config = dict(
    num_hidden_layers=9,
    hidden_size=256,
    num_attention_heads=4,
    num_key_value_heads=4,
    head_dim=64,
    intermediate_size=704,
    vocab_size=3381,
    hidden_act='reglu',
    norm='rmsnorm',
    norm_place='pre',
    norm_eps=1e-05,
    positions='rope',
    rope_theta=27400.0,
    rope_fraction=1.0,
    qk_norm=False,
    attn_scale=0.125,
    bias='none',
    tie_word_embeddings=False,
    parallel_block=False,
    extras=['capped logits'],
    init='normal',
    init_std_qkv=0.0173,
    init_std_o=0.0,
    init_std_up=0.0173,
    init_std_down=0.0,
    optimizer='muon_variant',
    learning_rate=0.00861,
    lr_mult_o=1.5,
    beta1=0.95,
    lr_head=0.00595,
    max_grad_norm=0.5,
    warmup_steps=200,
    schedule='wsd',
    decay_fraction=1.0,
    decay_shape='linear',
    final_lr_fraction=0.05,
    batch_tokens=32768,
    max_seq_len=256,
    doc_mask=True,
    train_tokens=291500000,
    max_steps=8896,
    dataset='wikipedia_en',
)
MLP neurons of a small language model. Each row is named by its layer, matrix (gate and up: input weights) and neuron, and shows model dimensions 32-159. Each number is 200 + 30 x the weight over its row's rms, rounded and kept within 0 to 999. A neuron's up and down rows have the sign that makes its largest values positive.
After each neuron's rows, "fires on" lists the tokens most often at its 100 highest values on Wikipedia text that the model never trained on. A number after a token or word is its count.

L3.gate267,203,182,180,156,218,215,213,138,200,209,184,181,183,193,150,227,206,202,219,189,130,161,169,246,215,181,175,202,219,207,161,185,212,194,187,226,211,231,209,207,228,224,234,175,213,173,176,191,209,177,186,189,219,214,136,209,170,223,171,216,138,251,191,189,171,164,227,161,212,223,199,169,208,216,240,215,217,221,240,232,197,146,191,221,139,248,193,212,219,216,253,246,237,201,211,208,252,168,226,184,208,228,170,182,155,137,222,231,204,144,255,184,170,223,166,225,234,169,177,166,219,195,175,184,198,188,185,197
L3.up267,150,193,208,236,221,268,195,162,198,250,197,155,241,175,165,193,164,224,204,202,144,214,245,164,247,177,189,234,215,200,158,212,189,262,219,205,162,188,225,186,231,238,207,273,188,248,207,238,201,165,194,164,198,242,182,218,189,160,193,212,235,237,234,197,198,197,244,246,219,224,198,181,224,206,195,207,252,187,223,212,212,160,249,267,182,233,187,206,157,186,176,158,226,151,220,172,147,103,164,193,228,226,184,207,174,171,200,156,174,133,241,220,182,156,177,158,191,228,161,247,233,164,187,175,192,163,167,216
fires on: "en" 29, "ol" 19, "is" 9, "l" 6, "i" 5, "e" 4

L2.gate553,181,211,211,208,220,169,199,190,214,226,194,182,145,190,252,189,171,221,197,251,224,270,232,198,228,186,209,245,164,222,187,234,200,248,187,217,195,176,176,202,199,215,170,227,198,213,194,138,210,146,196,215,158,279,223,207,216,170,195,163,186,245,213,254,191,151,154,203,169,164,233,204,174,245,179,156,225,182,232,217,212,203,162,207,178,223,139,203,243,202,278,206,195,256,183,176,167,175,213,180,197,227,172,196,238,187,202,219,179,111,146,235,150,131,198,187,180,232,216,174,165,213,201,209,229,197,171,210
L2.up553,176,176,198,231,209,209,209,170,207,173,198,171,178,219,234,191,226,173,177,211,182,237,210,239,232,192,150,170,165,186,202,227,168,259,139,206,218,193,217,223,192,217,171,253,242,226,226,159,237,171,199,216,153,235,196,218,200,195,207,162,153,237,190,248,202,177,206,248,195,177,199,234,185,215,166,177,194,206,232,212,249,196,225,164,157,228,178,242,180,220,272,183,201,273,211,203,215,219,194,181,230,213,191,182,239,175,214,203,214,132,118,184,221,147,218,189,208,261,174,125,187,248,210,195,163,196,197,206
fires on: "writ" 13, "charac" 12, "fem" 10, "Sci" 10, "nov" 7, "pr" 7

L2.gate606,200,182,117,195,221,221,154,230,206,221,189,224,201,193,171,153,155,221,187,257,195,224,209,183,200,182,223,185,222,158,204,166,228,193,233,207,177,225,181,184,229,212,227,219,195,121,177,200,200,230,175,231,215,196,235,208,185,225,154,204,217,223,183,205,201,170,212,197,174,179,152,222,204,198,168,155,218,140,216,177,229,212,252,196,196,268,140,223,193,158,166,277,167,234,215,233,231,182,154,200,204,150,192,190,193,213,169,210,225,185,200,215,229,197,235,203,261,192,182,210,159,259,209,167,214,224,240,190
L2.up606,185,170,95,194,215,206,130,216,210,206,173,212,153,199,163,214,175,229,201,251,208,216,226,195,178,226,222,192,220,200,205,188,216,204,240,203,201,209,161,201,205,215,218,191,212,136,171,203,206,222,192,214,183,212,222,198,209,183,120,200,261,218,163,218,183,196,262,196,179,197,181,233,237,211,214,201,200,181,201,226,214,240,251,183,199,262,184,228,201,172,191,245,172,253,247,253,217,148,155,209,209,176,216,217,174,220,159,225,228,180,188,181,207,204,230,216,220,192,208,215,185,244,228,151,217,211,222,168
fires on: "early " 15, "most " 13, "om" 11, "tim" 9, "out " 5, "board " 5

L3.gate160,223,227,169,129,129,223,161,226,250,167,230,183,209,159,213,241,218,223,205,149,189,206,235,234,196,210,205,191,202,177,232,171,181,170,235,132,225,190,159,187,212,204,256,248,195,217,234,208,208,180,225,193,160,222,263,104,256,203,172,179,181,179,174,181,214,172,178,212,157,217,205,230,251,209,153,185,207,168,153,156,188,222,160,254,222,192,198,169,210,162,178,172,204,229,169,207,218,174,221,197,221,225,184,206,211,229,222,200,163,125,259,247,181,208,213,263,239,206,227,193,215,254,222,241,242,180,221,235
L3.up160,243,249,184,192,130,216,146,229,234,182,247,153,235,171,201,225,211,167,213,184,199,212,238,232,199,202,209,221,184,175,228,176,163,176,211,202,202,183,158,173,220,177,252,229,162,212,235,171,209,152,215,218,159,228,204,109,246,212,191,214,204,195,139,204,159,112,249,210,201,202,202,229,207,204,147,181,224,198,145,209,177,190,171,241,216,209,178,153,189,182,173,192,133,207,163,193,227,166,230,183,211,246,193,209,219,196,256,191,190,136,252,225,221,214,232,250,233,201,199,159,240,227,181,240,230,171,199,246
fires on: "part " 26, "made " 12, "According " 8, "out " 7, "led " 7

L3.gate279,187,144,204,236,179,206,194,209,202,228,163,175,232,263,141,160,195,210,218,201,155,217,158,188,178,211,194,171,213,245,126,237,209,213,189,239,181,217,162,125,158,175,183,198,187,182,167,175,189,199,211,210,174,160,229,186,204,234,191,169,188,164,216,158,195,224,252,184,154,208,184,206,219,221,138,222,181,179,199,227,208,219,176,175,233,207,195,213,171,189,222,183,227,211,224,170,203,206,246,148,214,202,208,173,198,193,189,209,232,255,197,170,218,192,190,197,162,188,225,226,206,192,198,196,151,169,255,228
L3.up279,190,145,198,275,154,207,209,193,222,208,159,240,210,246,180,112,200,235,196,249,210,223,179,229,204,190,188,218,194,201,143,207,218,207,218,211,202,201,125,175,191,171,164,201,176,183,190,203,178,177,222,183,121,181,277,198,193,221,213,185,209,177,234,152,225,178,238,204,152,244,187,221,194,234,182,261,166,161,195,251,207,217,181,189,203,198,203,232,163,242,219,144,174,205,238,223,203,227,208,182,212,191,204,167,233,169,180,208,211,246,207,202,228,154,186,218,133,189,215,206,211,205,194,213,184,216,254,235
fires on: "\"" 63, "ing" 25, "ot " 11

L3.gate42,195,240,235,195,246,196,213,153,207,173,221,192,209,245,172,274,240,220,170,185,214,214,143,180,206,182,245,199,182,218,220,174,210,184,222,199,215,251,190,245,229,204,188,247,180,197,159,176,239,253,216,179,229,259,279,193,195,191,190,239,208,202,194,262,164,197,189,182,239,187,114,187,218,198,172,226,193,186,222,205,209,238,202,195,271,222,198,193,189,204,179,241,201,225,210,251,199,158,203,199,238,167,219,241,243,132,168,174,192,225,188,256,239,193,170,184,156,222,173,189,169,151,199,196,175,258,239,177
L3.up42,179,209,183,200,154,225,233,138,242,200,232,178,200,224,164,201,232,249,140,201,183,172,197,185,210,165,219,234,159,228,210,219,179,228,254,246,205,238,167,250,185,200,168,172,226,221,211,156,194,223,193,173,215,289,183,195,213,242,236,210,252,220,219,188,188,261,186,195,218,219,160,174,244,197,156,229,190,192,229,209,177,209,184,220,184,185,224,225,181,193,189,208,207,159,290,259,192,159,253,246,229,177,189,174,272,209,231,177,232,235,185,216,225,209,188,173,252,197,184,196,156,225,155,197,224,202,187,218
fires on: "is" 30, "ris" 11, "mus" 10, "po" 7, "t" 5, "ti" 5

L3.gate379,235,192,163,242,217,234,160,181,211,197,177,222,195,201,188,153,161,226,243,237,219,211,217,160,183,236,210,215,172,159,185,217,174,204,214,267,195,232,170,223,210,208,181,111,167,184,223,191,184,273,226,160,128,227,219,235,262,186,239,213,244,229,202,228,152,200,180,185,229,192,194,221,199,258,213,205,197,142,284,196,189,198,234,243,245,206,206,221,142,206,173,238,211,168,235,193,187,177,235,222,185,189,202,229,193,196,227,261,205,225,184,170,206,169,208,196,205,152,247,193,211,179,223,213,200,207,226,235
L3.up379,224,185,161,218,217,241,163,213,216,178,184,222,187,215,172,140,198,209,237,231,234,187,198,165,206,216,219,199,149,184,211,214,222,199,215,247,201,218,197,215,214,218,199,160,198,178,197,157,152,220,224,154,169,242,186,230,252,230,197,258,212,222,202,269,169,190,181,200,202,209,221,205,186,233,224,224,193,127,274,180,169,184,206,254,255,220,212,245,141,182,166,246,190,188,245,215,191,230,204,219,204,184,191,239,193,194,232,265,202,229,211,181,195,151,203,186,194,133,184,203,215,180,225,207,196,223,223,242
fires on: "em" 61, "r" 8, "il" 7, "é" 6, "ys" 5

L2.gate664,214,191,270,203,155,191,227,202,174,208,187,200,203,214,220,185,172,166,186,185,206,209,189,209,129,201,254,256,234,211,203,239,189,218,191,252,220,185,205,194,212,193,224,174,212,211,230,203,241,230,176,147,192,208,208,180,168,262,192,218,135,240,263,199,228,209,206,181,203,201,215,243,156,207,176,219,218,231,211,214,214,203,182,191,140,192,161,191,222,226,201,206,216,202,290,192,236,235,174,236,151,214,184,189,201,226,140,269,176,274,228,240,142,208,215,203,155,253,124,196,199,295,213,223,231,178,229,196
L2.up664,223,181,209,199,209,191,203,221,173,218,217,181,216,131,200,193,189,223,215,153,166,175,214,177,162,219,227,204,237,233,165,321,223,185,204,228,235,188,238,173,225,211,204,251,202,226,230,195,215,250,216,176,195,228,177,158,196,283,189,191,144,228,200,166,192,201,205,210,183,170,165,227,167,210,181,140,207,203,171,222,169,214,173,213,117,190,142,189,181,226,213,181,206,223,226,202,219,194,188,233,208,222,189,142,185,164,179,253,179,227,204,181,241,213,236,220,217,213,222,222,204,216,179,253,218,167,180,265
fires on: "- " 65, "– " 20, "= " 10, "— " 5

L3.gate203,216,240,179,224,152,230,220,160,213,197,171,279,205,195,148,190,152,174,226,218,226,208,235,217,174,207,209,202,159,190,203,192,234,204,204,197,220,193,284,243,203,230,219,224,148,231,225,190,212,192,229,196,211,228,181,225,215,246,248,181,197,184,164,161,214,174,216,176,223,210,211,193,210,212,214,242,210,235,159,171,224,182,217,272,200,199,225,147,183,194,197,236,171,181,172,195,184,182,189,211,192,221,191,236,202,191,212,219,185,281,196,243,188,218,217,187,205,191,223,243,203,210,108,230,231,220,199,213
L3.up203,214,198,138,203,174,199,185,129,182,227,180,225,156,210,200,171,228,242,195,253,263,234,188,234,200,143,216,214,131,175,218,131,211,172,235,252,191,173,222,230,212,244,190,218,188,268,221,200,193,211,217,189,214,205,189,276,193,182,207,216,247,207,207,159,204,221,236,181,188,190,160,185,228,228,180,242,236,175,159,173,225,218,236,224,248,151,195,170,161,208,189,213,193,181,195,180,268,189,221,214,164,201,212,265,240,143,173,201,211,243,222,240,192,230,157,193,213,174,194,202,198,216,141,283,246,272,230,201
fires on: "x" 17, "o" 11, "old " 7, "200 " 7, "ed" 6, "arm" 6

L3.gate456,210,149,219,242,123,161,158,255,198,222,188,251,171,230,254,187,190,186,217,192,139,210,237,209,226,207,249,238,139,196,204,192,176,186,231,173,169,183,286,215,201,220,188,178,221,258,209,230,178,174,217,192,214,205,182,199,175,237,178,180,215,187,164,222,150,222,144,211,243,191,197,188,184,193,172,210,200,189,178,182,235,210,206,213,161,172,233,164,167,212,225,180,186,197,199,203,250,224,202,199,197,181,182,170,193,212,221,172,191,162,232,167,172,219,217,156,227,211,231,210,207,185,229,232,226,241,178,187
L3.up456,247,118,199,202,212,186,184,180,169,187,228,230,184,161,201,173,207,231,187,231,185,211,226,238,227,193,220,232,153,165,251,210,206,222,265,206,235,242,235,237,186,219,187,182,218,189,204,222,179,243,191,164,169,150,184,194,203,258,169,222,224,212,124,232,203,225,159,166,177,241,210,181,191,182,164,195,214,198,252,210,193,167,140,237,187,166,178,193,148,164,207,228,145,225,198,140,247,228,221,201,255,224,188,234,199,205,263,199,177,208,207,172,183,185,217,204,152,230,200,216,237,196,199,176,208,194,179,207
fires on: "air" 29, "new" 14, "progr" 13, "New" 10, "Air" 7, "hand" 5

L3.gate4,237,196,131,190,195,213,182,230,242,202,252,162,203,270,201,167,260,191,198,140,185,243,199,183,159,179,184,176,166,175,168,188,214,215,198,195,246,183,165,175,192,157,224,254,166,171,187,242,242,208,193,148,161,183,253,238,195,172,181,190,246,195,204,165,172,254,172,194,188,217,165,189,236,195,210,165,185,263,234,217,241,165,195,208,177,200,226,202,162,234,204,165,221,204,206,195,251,171,213,235,231,155,190,180,179,198,243,190,196,226,219,164,205,159,168,228,208,237,167,247,230,204,166,186,208,160,239,200
L3.up4,225,250,173,207,234,202,244,190,205,213,260,244,174,220,191,212,224,206,196,194,249,214,251,197,176,245,138,147,182,175,186,165,201,206,153,242,225,162,225,242,136,221,161,235,195,245,201,230,169,149,216,206,151,153,207,150,165,242,160,172,224,223,222,180,174,186,188,201,163,200,182,213,185,208,300,167,209,223,216,197,202,188,223,200,164,212,199,249,153,217,221,193,146,162,184,166,224,203,231,214,205,216,258,195,128,183,198,166,214,156,257,202,187,214,254,198,234,229,194,201,186,175,181,215,210,245,184,206
fires on: "\"" 94

L3.gate589,219,196,217,248,193,219,185,213,195,147,256,239,174,243,202,221,171,171,201,207,226,199,194,147,187,168,144,212,234,172,198,215,202,213,199,223,163,199,219,215,231,218,215,180,242,286,168,198,180,184,229,139,197,154,184,193,208,178,168,213,190,192,231,271,190,195,210,201,213,209,233,182,208,191,210,176,212,195,240,203,171,226,152,255,188,120,201,240,219,215,188,217,203,210,247,191,213,157,234,203,229,214,186,138,158,222,276,205,191,178,168,263,171,148,164,157,236,156,249,185,185,192,202,207,197,199,216,232
L3.up589,228,207,189,167,172,238,219,209,261,206,178,182,184,196,174,178,200,200,203,231,187,222,220,169,157,262,184,205,230,129,205,152,235,185,209,180,157,236,122,165,178,216,155,236,193,206,237,189,252,203,140,197,215,223,212,207,229,231,166,212,227,216,247,206,207,181,175,223,139,155,145,198,229,163,256,159,194,162,144,219,173,216,216,155,172,222,202,158,190,246,145,175,197,226,200,190,211,183,135,191,207,214,144,204,229,224,222,205,215,168,258,142,277,211,206,144,193,161,229,201,207,205,173,223,166,173,200,199
fires on: "ol" 26, "u" 17, "por" 11, "enti" 7, "ic" 5, "le" 5

L2.gate603,192,188,306,217,213,202,207,238,209,241,199,218,145,181,189,241,241,189,234,177,241,195,273,167,228,185,231,228,197,183,202,197,149,158,206,155,244,210,193,164,232,220,167,185,200,179,180,188,184,190,204,207,223,242,283,170,223,254,220,185,158,233,197,162,192,192,211,234,203,198,277,202,210,208,225,263,219,255,167,267,205,171,236,242,230,218,231,154,167,191,227,174,225,232,220,224,228,166,235,173,241,204,220,166,216,268,187,214,173,202,151,145,201,211,170,189,211,164,192,200,135,265,248,170,245,214,159,201
L2.up603,181,164,247,177,216,212,210,222,247,212,228,173,169,174,215,234,230,196,269,206,233,196,238,186,198,186,245,217,179,214,216,192,166,218,214,129,277,220,206,175,205,213,171,197,202,174,194,190,175,144,217,228,242,218,283,174,197,259,198,157,184,225,218,136,173,191,205,215,212,226,216,184,203,242,227,193,178,256,194,247,176,195,251,192,233,226,226,164,144,189,172,200,235,236,220,194,256,187,201,163,229,200,246,189,218,244,182,228,169,153,153,161,229,200,168,153,196,181,226,185,135,214,199,168,227,233,222,183
fires on: "Com" 25, "were " 16, "com" 14, "are " 7, "ured " 6, "es " 5

L2.gate233,237,180,194,227,162,190,156,228,220,198,266,195,218,199,188,226,210,237,209,179,191,185,209,227,254,221,162,217,198,226,192,196,187,193,239,189,186,208,167,191,176,190,209,213,264,171,166,217,172,195,181,208,222,230,228,180,216,204,218,208,237,189,180,147,185,187,199,141,147,240,202,197,166,206,219,143,178,155,169,218,231,223,190,211,197,238,237,203,215,178,233,188,210,156,192,161,218,174,192,230,214,211,180,176,196,208,139,271,161,132,217,174,195,180,149,154,161,142,256,211,186,196,155,181,254,190,258,233
L2.up233,228,159,190,244,157,214,191,219,223,153,267,208,235,200,166,223,200,186,196,209,202,186,186,217,236,239,186,220,197,196,149,195,222,185,245,226,219,166,173,194,191,223,168,161,244,161,165,212,201,167,163,215,228,196,179,158,175,242,231,193,170,188,193,148,175,200,223,118,137,228,222,172,168,206,228,175,193,152,195,187,200,199,170,204,188,220,238,259,169,177,209,188,145,200,175,142,231,205,211,194,202,203,196,165,153,210,165,256,173,142,238,187,181,196,154,177,143,188,266,251,192,243,174,172,217,197,241,209
fires on: "sk" 35, "Z" 21, "Sk" 12, "k" 10, "z" 6, "Sl" 4

L2.gate375,224,165,201,179,255,225,241,252,200,196,221,158,232,196,186,186,123,161,199,231,250,186,142,238,202,207,244,243,138,207,226,193,188,226,186,200,186,238,208,148,230,191,159,200,196,212,239,136,173,292,162,118,214,208,202,198,247,184,202,195,199,176,178,202,204,151,132,211,197,198,172,204,248,243,234,182,165,232,235,222,177,179,230,206,176,194,176,241,175,215,215,181,165,186,204,197,236,222,166,199,222,228,158,171,217,209,239,190,200,201,174,170,179,215,120,273,139,202,178,152,215,217,181,201,226,186,211,211
L2.up375,239,185,229,187,244,239,237,247,222,184,215,152,230,176,179,208,119,196,188,197,243,208,178,228,182,181,230,212,157,212,222,171,191,197,144,209,194,247,182,135,218,186,188,205,189,201,221,169,132,262,137,145,202,211,206,197,221,173,201,161,221,192,200,194,222,169,106,222,201,219,199,180,220,244,222,198,178,202,223,178,157,197,215,210,172,189,187,252,168,221,182,180,159,152,187,187,232,210,171,188,213,210,184,174,192,178,225,209,221,218,197,201,182,189,178,237,182,192,150,174,193,264,192,219,213,146,209,200
fires on: "pl" 28, "vers" 12, "r" 7, "vol" 6, "stor" 6, "il" 6

L3.gate215,250,144,200,199,185,237,193,225,238,219,253,184,209,227,223,193,234,178,175,170,150,207,169,188,218,168,157,148,162,180,192,188,167,164,223,186,213,224,220,248,231,213,202,235,190,157,172,168,193,198,221,183,171,165,191,208,239,190,232,238,121,201,191,203,199,270,244,189,230,224,198,234,194,188,229,181,183,223,185,211,196,170,192,224,184,228,236,193,201,185,245,264,194,195,191,227,255,218,175,160,218,186,192,258,184,190,221,229,224,195,155,172,162,151,252,240,226,225,243,189,200,171,177,204,144,214,164,161
L3.up215,199,229,219,244,193,241,212,178,244,197,237,209,196,191,212,184,183,205,212,207,142,229,189,232,194,152,209,250,216,183,239,181,179,216,160,252,213,200,248,181,256,188,221,216,175,229,216,198,173,204,232,237,181,252,242,195,161,129,176,233,144,218,195,221,222,183,166,155,229,234,260,225,237,217,196,142,171,228,215,217,189,186,190,170,183,215,171,215,199,170,188,228,198,228,218,203,193,212,218,204,237,171,233,233,209,201,206,186,206,166,221,234,186,190,238,158,238,249,196,227,219,184,168,224,176,235,211,230
fires on: "co" 35, "e" 32, "on" 10, "iv" 7, "m" 5

L2.gate17,207,219,154,237,180,186,191,181,219,213,168,227,214,196,199,213,207,212,200,192,174,196,190,157,150,172,212,176,185,193,208,186,205,254,164,234,244,143,158,195,165,159,201,214,203,212,188,263,152,209,225,186,222,196,222,185,175,157,149,153,209,169,177,124,194,219,235,247,184,204,247,174,210,206,199,198,209,203,193,204,214,215,215,207,202,191,257,177,194,186,180,196,231,209,173,194,225,203,258,171,183,210,195,238,178,199,224,218,239,171,216,140,243,119,185,169,161,241,230,237,179,168,172,203,204,219,210,194
L2.up17,228,187,207,211,174,136,193,231,222,224,187,180,194,193,161,141,216,169,173,222,187,227,233,170,168,167,217,244,220,202,205,252,163,199,218,203,197,251,188,184,180,197,168,213,217,192,216,253,216,165,192,103,188,163,242,194,218,205,196,239,199,252,235,209,200,198,181,237,220,173,214,236,181,206,233,165,277,180,182,187,225,282,263,196,161,201,196,217,156,214,190,202,214,228,195,219,170,277,258,213,214,227,222,209,207,203,191,196,191,218,246,187,187,227,222,227,214,228,238,241,149,188,194,227,209,158,243,193
fires on: "\"" 87, "a" 5

L2.gate151,175,219,238,213,172,224,154,202,194,194,192,181,177,246,203,205,218,193,212,211,201,211,135,257,218,117,202,172,237,225,190,234,296,237,220,216,165,188,196,130,209,198,209,200,177,196,201,123,211,190,185,206,183,218,275,154,192,161,180,206,224,163,225,205,230,224,240,209,232,241,179,215,209,117,202,203,244,257,206,205,233,187,200,181,238,226,228,191,254,178,141,205,188,214,197,198,160,137,185,164,224,191,173,175,216,212,206,201,175,221,172,177,225,193,205,184,231,171,211,209,231,209,249,168,153,121,256,185
L2.up151,112,183,192,222,162,215,166,197,266,226,218,183,188,218,182,166,223,189,260,206,212,186,184,189,251,159,204,148,203,219,150,187,254,207,203,163,173,155,164,168,151,176,230,205,183,195,223,152,205,196,174,186,182,234,298,156,132,178,164,219,186,154,201,158,233,233,201,234,174,278,166,250,213,162,165,165,185,249,218,200,230,176,195,204,232,199,212,177,265,156,167,225,223,203,214,194,234,134,193,172,224,199,206,185,200,179,193,190,191,197,176,200,195,204,202,159,201,147,184,154,215,205,187,162,196,176,200,154
fires on: "\"" 41, "film " 20, "album " 7, ", " 5, "series " 5, "by " 5

L3.gate555,186,205,234,240,197,222,217,190,151,169,227,190,247,205,208,163,183,173,174,171,159,217,200,212,216,225,207,202,213,139,212,183,186,272,232,178,242,206,225,177,205,231,195,190,206,201,218,221,209,131,171,214,196,176,239,172,177,186,178,197,185,223,214,213,218,150,212,198,169,210,217,189,177,152,208,212,132,137,213,241,197,115,246,200,185,201,235,202,205,188,182,230,223,205,218,169,200,185,199,232,251,175,194,175,155,228,184,167,131,200,207,186,213,236,211,151,197,246,124,164,239,236,158,211,174,205,201,215
L3.up555,256,152,225,228,175,167,187,202,190,194,210,177,245,125,268,152,197,195,176,153,132,193,190,171,157,217,212,212,228,234,176,231,159,207,194,261,235,205,144,215,257,251,212,158,194,185,195,199,193,204,182,186,206,268,161,173,206,259,190,193,196,229,202,222,192,183,212,199,240,175,208,147,238,181,208,210,181,220,232,187,244,201,175,177,160,208,179,218,251,168,157,169,254,182,157,200,220,196,213,157,255,218,204,137,207,236,229,172,229,196,230,193,194,188,225,173,172,159,228,213,200,227,192,192,173,197,224,223
fires on: "as " 82, "- " 6, "for " 6

L2.gate512,203,207,164,168,271,185,173,193,229,151,173,211,195,230,196,200,210,203,225,164,148,196,163,238,202,208,199,218,231,195,229,221,221,223,182,181,178,195,178,205,198,205,251,145,222,129,172,196,200,241,147,227,202,238,141,176,269,238,184,205,219,188,207,153,196,202,171,182,201,217,222,230,244,182,201,240,224,255,224,232,241,182,233,273,171,239,211,214,244,204,139,206,237,163,195,226,257,175,210,159,230,242,186,209,197,228,188,202,203,218,235,220,148,200,220,174,217,173,192,270,201,231,231,225,216,206,223,231
L2.up512,171,210,180,175,295,224,205,190,219,197,183,217,208,215,238,178,225,229,229,139,152,187,179,248,235,196,228,197,219,188,207,199,191,195,182,181,177,173,224,191,249,185,240,154,213,142,180,175,165,252,158,155,231,236,130,156,235,194,174,152,210,181,210,147,247,203,166,153,227,244,203,231,195,180,200,200,238,216,241,194,248,233,211,232,207,169,217,192,210,213,129,195,199,144,238,215,211,147,202,246,232,263,208,211,224,208,212,202,178,203,167,204,168,192,216,140,176,166,198,265,184,190,179,176,223,211,221,204
fires on: "l" 43, ", " 34, "eg" 14, "ch" 5

L3.gate624,238,195,169,251,206,253,178,276,181,237,197,195,186,216,219,229,145,242,241,203,104,239,214,175,198,227,234,199,207,218,175,150,179,244,191,209,186,238,181,203,213,206,234,211,194,187,205,213,211,268,160,176,224,223,158,220,228,226,238,221,253,219,206,237,196,164,197,169,202,180,217,221,243,221,200,167,192,222,225,165,188,249,153,197,255,197,169,218,155,199,202,197,260,232,231,241,234,172,206,241,161,227,234,199,178,172,197,260,172,230,171,212,140,218,124,171,198,171,241,205,246,174,202,268,167,199,189,233
L3.up624,146,193,239,215,192,190,212,232,175,239,141,243,211,223,179,226,217,181,219,191,199,178,150,247,203,186,210,242,225,233,222,175,231,249,202,180,227,199,182,271,191,178,203,213,222,165,211,176,196,178,202,200,216,207,182,172,196,227,227,239,235,134,161,209,214,225,178,193,211,167,275,181,187,167,156,158,253,178,206,195,230,210,178,172,191,258,178,177,147,235,181,207,195,279,193,208,191,235,230,213,167,238,237,213,193,182,153,236,205,211,216,212,220,216,184,239,226,162,207,217,245,139,206,206,178,199,244,181
fires on: "uc" 30, "o" 9, " " 9, "or " 7, "As" 6, "sc" 5

L3.gate468,214,195,156,168,248,200,251,120,205,187,211,243,197,253,179,248,206,210,215,166,209,174,232,223,268,285,214,204,216,135,225,176,187,222,222,227,196,190,218,212,204,237,197,190,181,185,193,142,206,164,139,126,194,253,193,210,202,165,193,182,164,195,167,196,170,208,202,179,194,173,195,241,162,248,254,235,224,228,160,158,231,189,221,185,209,142,199,147,232,181,194,184,211,200,207,163,238,198,200,224,176,229,152,216,192,202,199,223,150,240,191,246,152,151,184,248,203,204,248,185,162,217,191,132,144,233,236,208
L3.up468,192,157,204,144,182,170,221,112,161,208,160,230,154,227,162,232,192,260,218,164,200,184,216,190,240,264,219,155,227,131,260,192,192,217,195,212,206,176,190,233,229,215,202,186,188,218,178,196,153,164,196,118,173,223,184,202,225,170,166,162,188,226,175,232,167,217,165,186,208,150,213,212,143,223,262,220,195,245,248,147,243,213,214,224,183,157,239,173,211,173,186,163,208,199,154,142,234,253,156,242,187,209,163,199,218,232,230,231,185,214,175,222,172,172,210,240,220,210,229,199,168,206,171,164,180,259,251,203
fires on: "ax" 32, "t" 15, "rel" 11, "l" 11, "ton" 7, "ot" 5

L2.gate227,203,197,220,212,159,215,227,220,235,236,184,160,200,177,174,173,184,195,174,212,188,250,215,188,219,140,241,216,159,173,180,213,175,219,214,214,200,198,196,189,181,153,278,174,264,174,243,178,232,191,192,194,227,262,161,207,192,223,207,187,183,246,141,166,237,208,225,172,229,227,255,159,175,243,228,157,276,186,176,210,197,225,199,187,172,214,245,211,187,223,210,239,155,184,176,184,203,259,208,198,235,246,209,230,138,164,177,162,212,199,261,148,197,173,141,202,189,227,201,231,202,248,218,162,179,170,193,154
L2.up227,223,155,194,207,152,192,191,194,295,243,220,214,199,203,224,206,216,171,122,201,200,223,198,191,222,165,224,201,170,246,189,242,200,195,210,184,217,229,135,199,235,217,213,201,185,208,245,204,225,232,202,159,149,201,183,201,182,212,197,187,182,221,170,197,206,233,205,239,172,277,236,188,219,183,197,155,226,195,166,198,187,203,161,219,171,178,234,142,226,193,195,191,162,150,179,195,226,175,223,219,217,169,176,215,180,182,220,136,210,219,213,211,198,181,217,254,188,218,203,203,190,227,235,167,198,151,173,203
fires on: "air" 40, "en" 10, "Dis" 9, "Air" 8, "Air " 7

L2.gate677,181,232,212,199,193,228,227,198,188,253,161,222,227,119,173,181,202,169,189,184,161,205,252,166,197,189,218,213,196,184,188,219,226,226,160,205,199,243,214,179,171,208,185,211,217,183,175,168,181,139,179,129,257,241,206,195,208,194,206,154,168,217,228,136,165,148,236,226,215,244,213,190,202,235,240,159,210,210,215,244,178,226,165,215,220,193,249,204,182,158,202,174,176,126,176,225,201,218,188,176,278,163,227,182,231,213,222,216,189,214,208,232,151,214,177,269,227,209,152,189,183,200,147,226,171,220,222,199
L2.up677,196,225,184,217,198,233,191,180,181,236,189,218,203,154,216,177,196,181,198,148,208,211,228,192,187,210,218,224,207,201,190,226,235,173,163,220,186,226,168,172,187,202,206,226,218,190,161,127,189,155,130,135,208,224,178,216,219,173,237,160,157,216,222,149,153,144,254,212,257,227,198,180,254,198,237,194,219,227,177,250,196,209,144,181,208,173,252,184,182,145,154,196,191,141,160,244,156,186,200,188,294,161,225,186,231,205,195,229,186,189,211,214,159,188,174,238,241,227,178,181,230,193,157,212,166,237,193,190
fires on: "di" 47, "se" 29, "is " 15, "en" 5, "are " 4

L3.gate361,169,184,216,172,194,135,175,233,192,154,212,242,212,186,137,172,210,185,233,207,224,200,225,177,239,194,224,198,172,198,179,268,217,156,257,211,166,205,210,178,188,147,125,182,215,169,175,206,168,162,208,192,154,229,191,182,271,165,192,185,179,235,165,214,204,182,228,202,215,251,222,193,220,258,185,238,198,240,222,183,203,177,266,147,199,132,200,226,186,181,216,182,178,162,206,178,260,190,220,215,186,211,235,191,196,260,191,215,151,202,198,201,198,204,191,246,217,240,211,209,195,177,148,235,203,200,213,157
L3.up361,170,193,179,218,218,204,139,200,283,252,189,217,185,210,199,163,222,179,224,208,250,221,201,203,200,152,225,215,215,218,230,196,216,189,228,123,197,167,187,201,188,224,260,219,228,174,158,202,209,200,147,210,220,211,218,189,223,191,180,214,177,210,209,202,171,210,235,212,196,155,186,151,219,226,213,213,188,237,163,196,266,207,250,168,188,157,216,224,203,220,199,223,205,194,195,186,281,238,159,198,197,205,242,178,215,243,225,171,157,162,170,254,109,194,210,248,151,261,198,211,210,219,199,186,172,195,180,181
fires on: "were " 42, "was " 26, "are " 22, "is " 9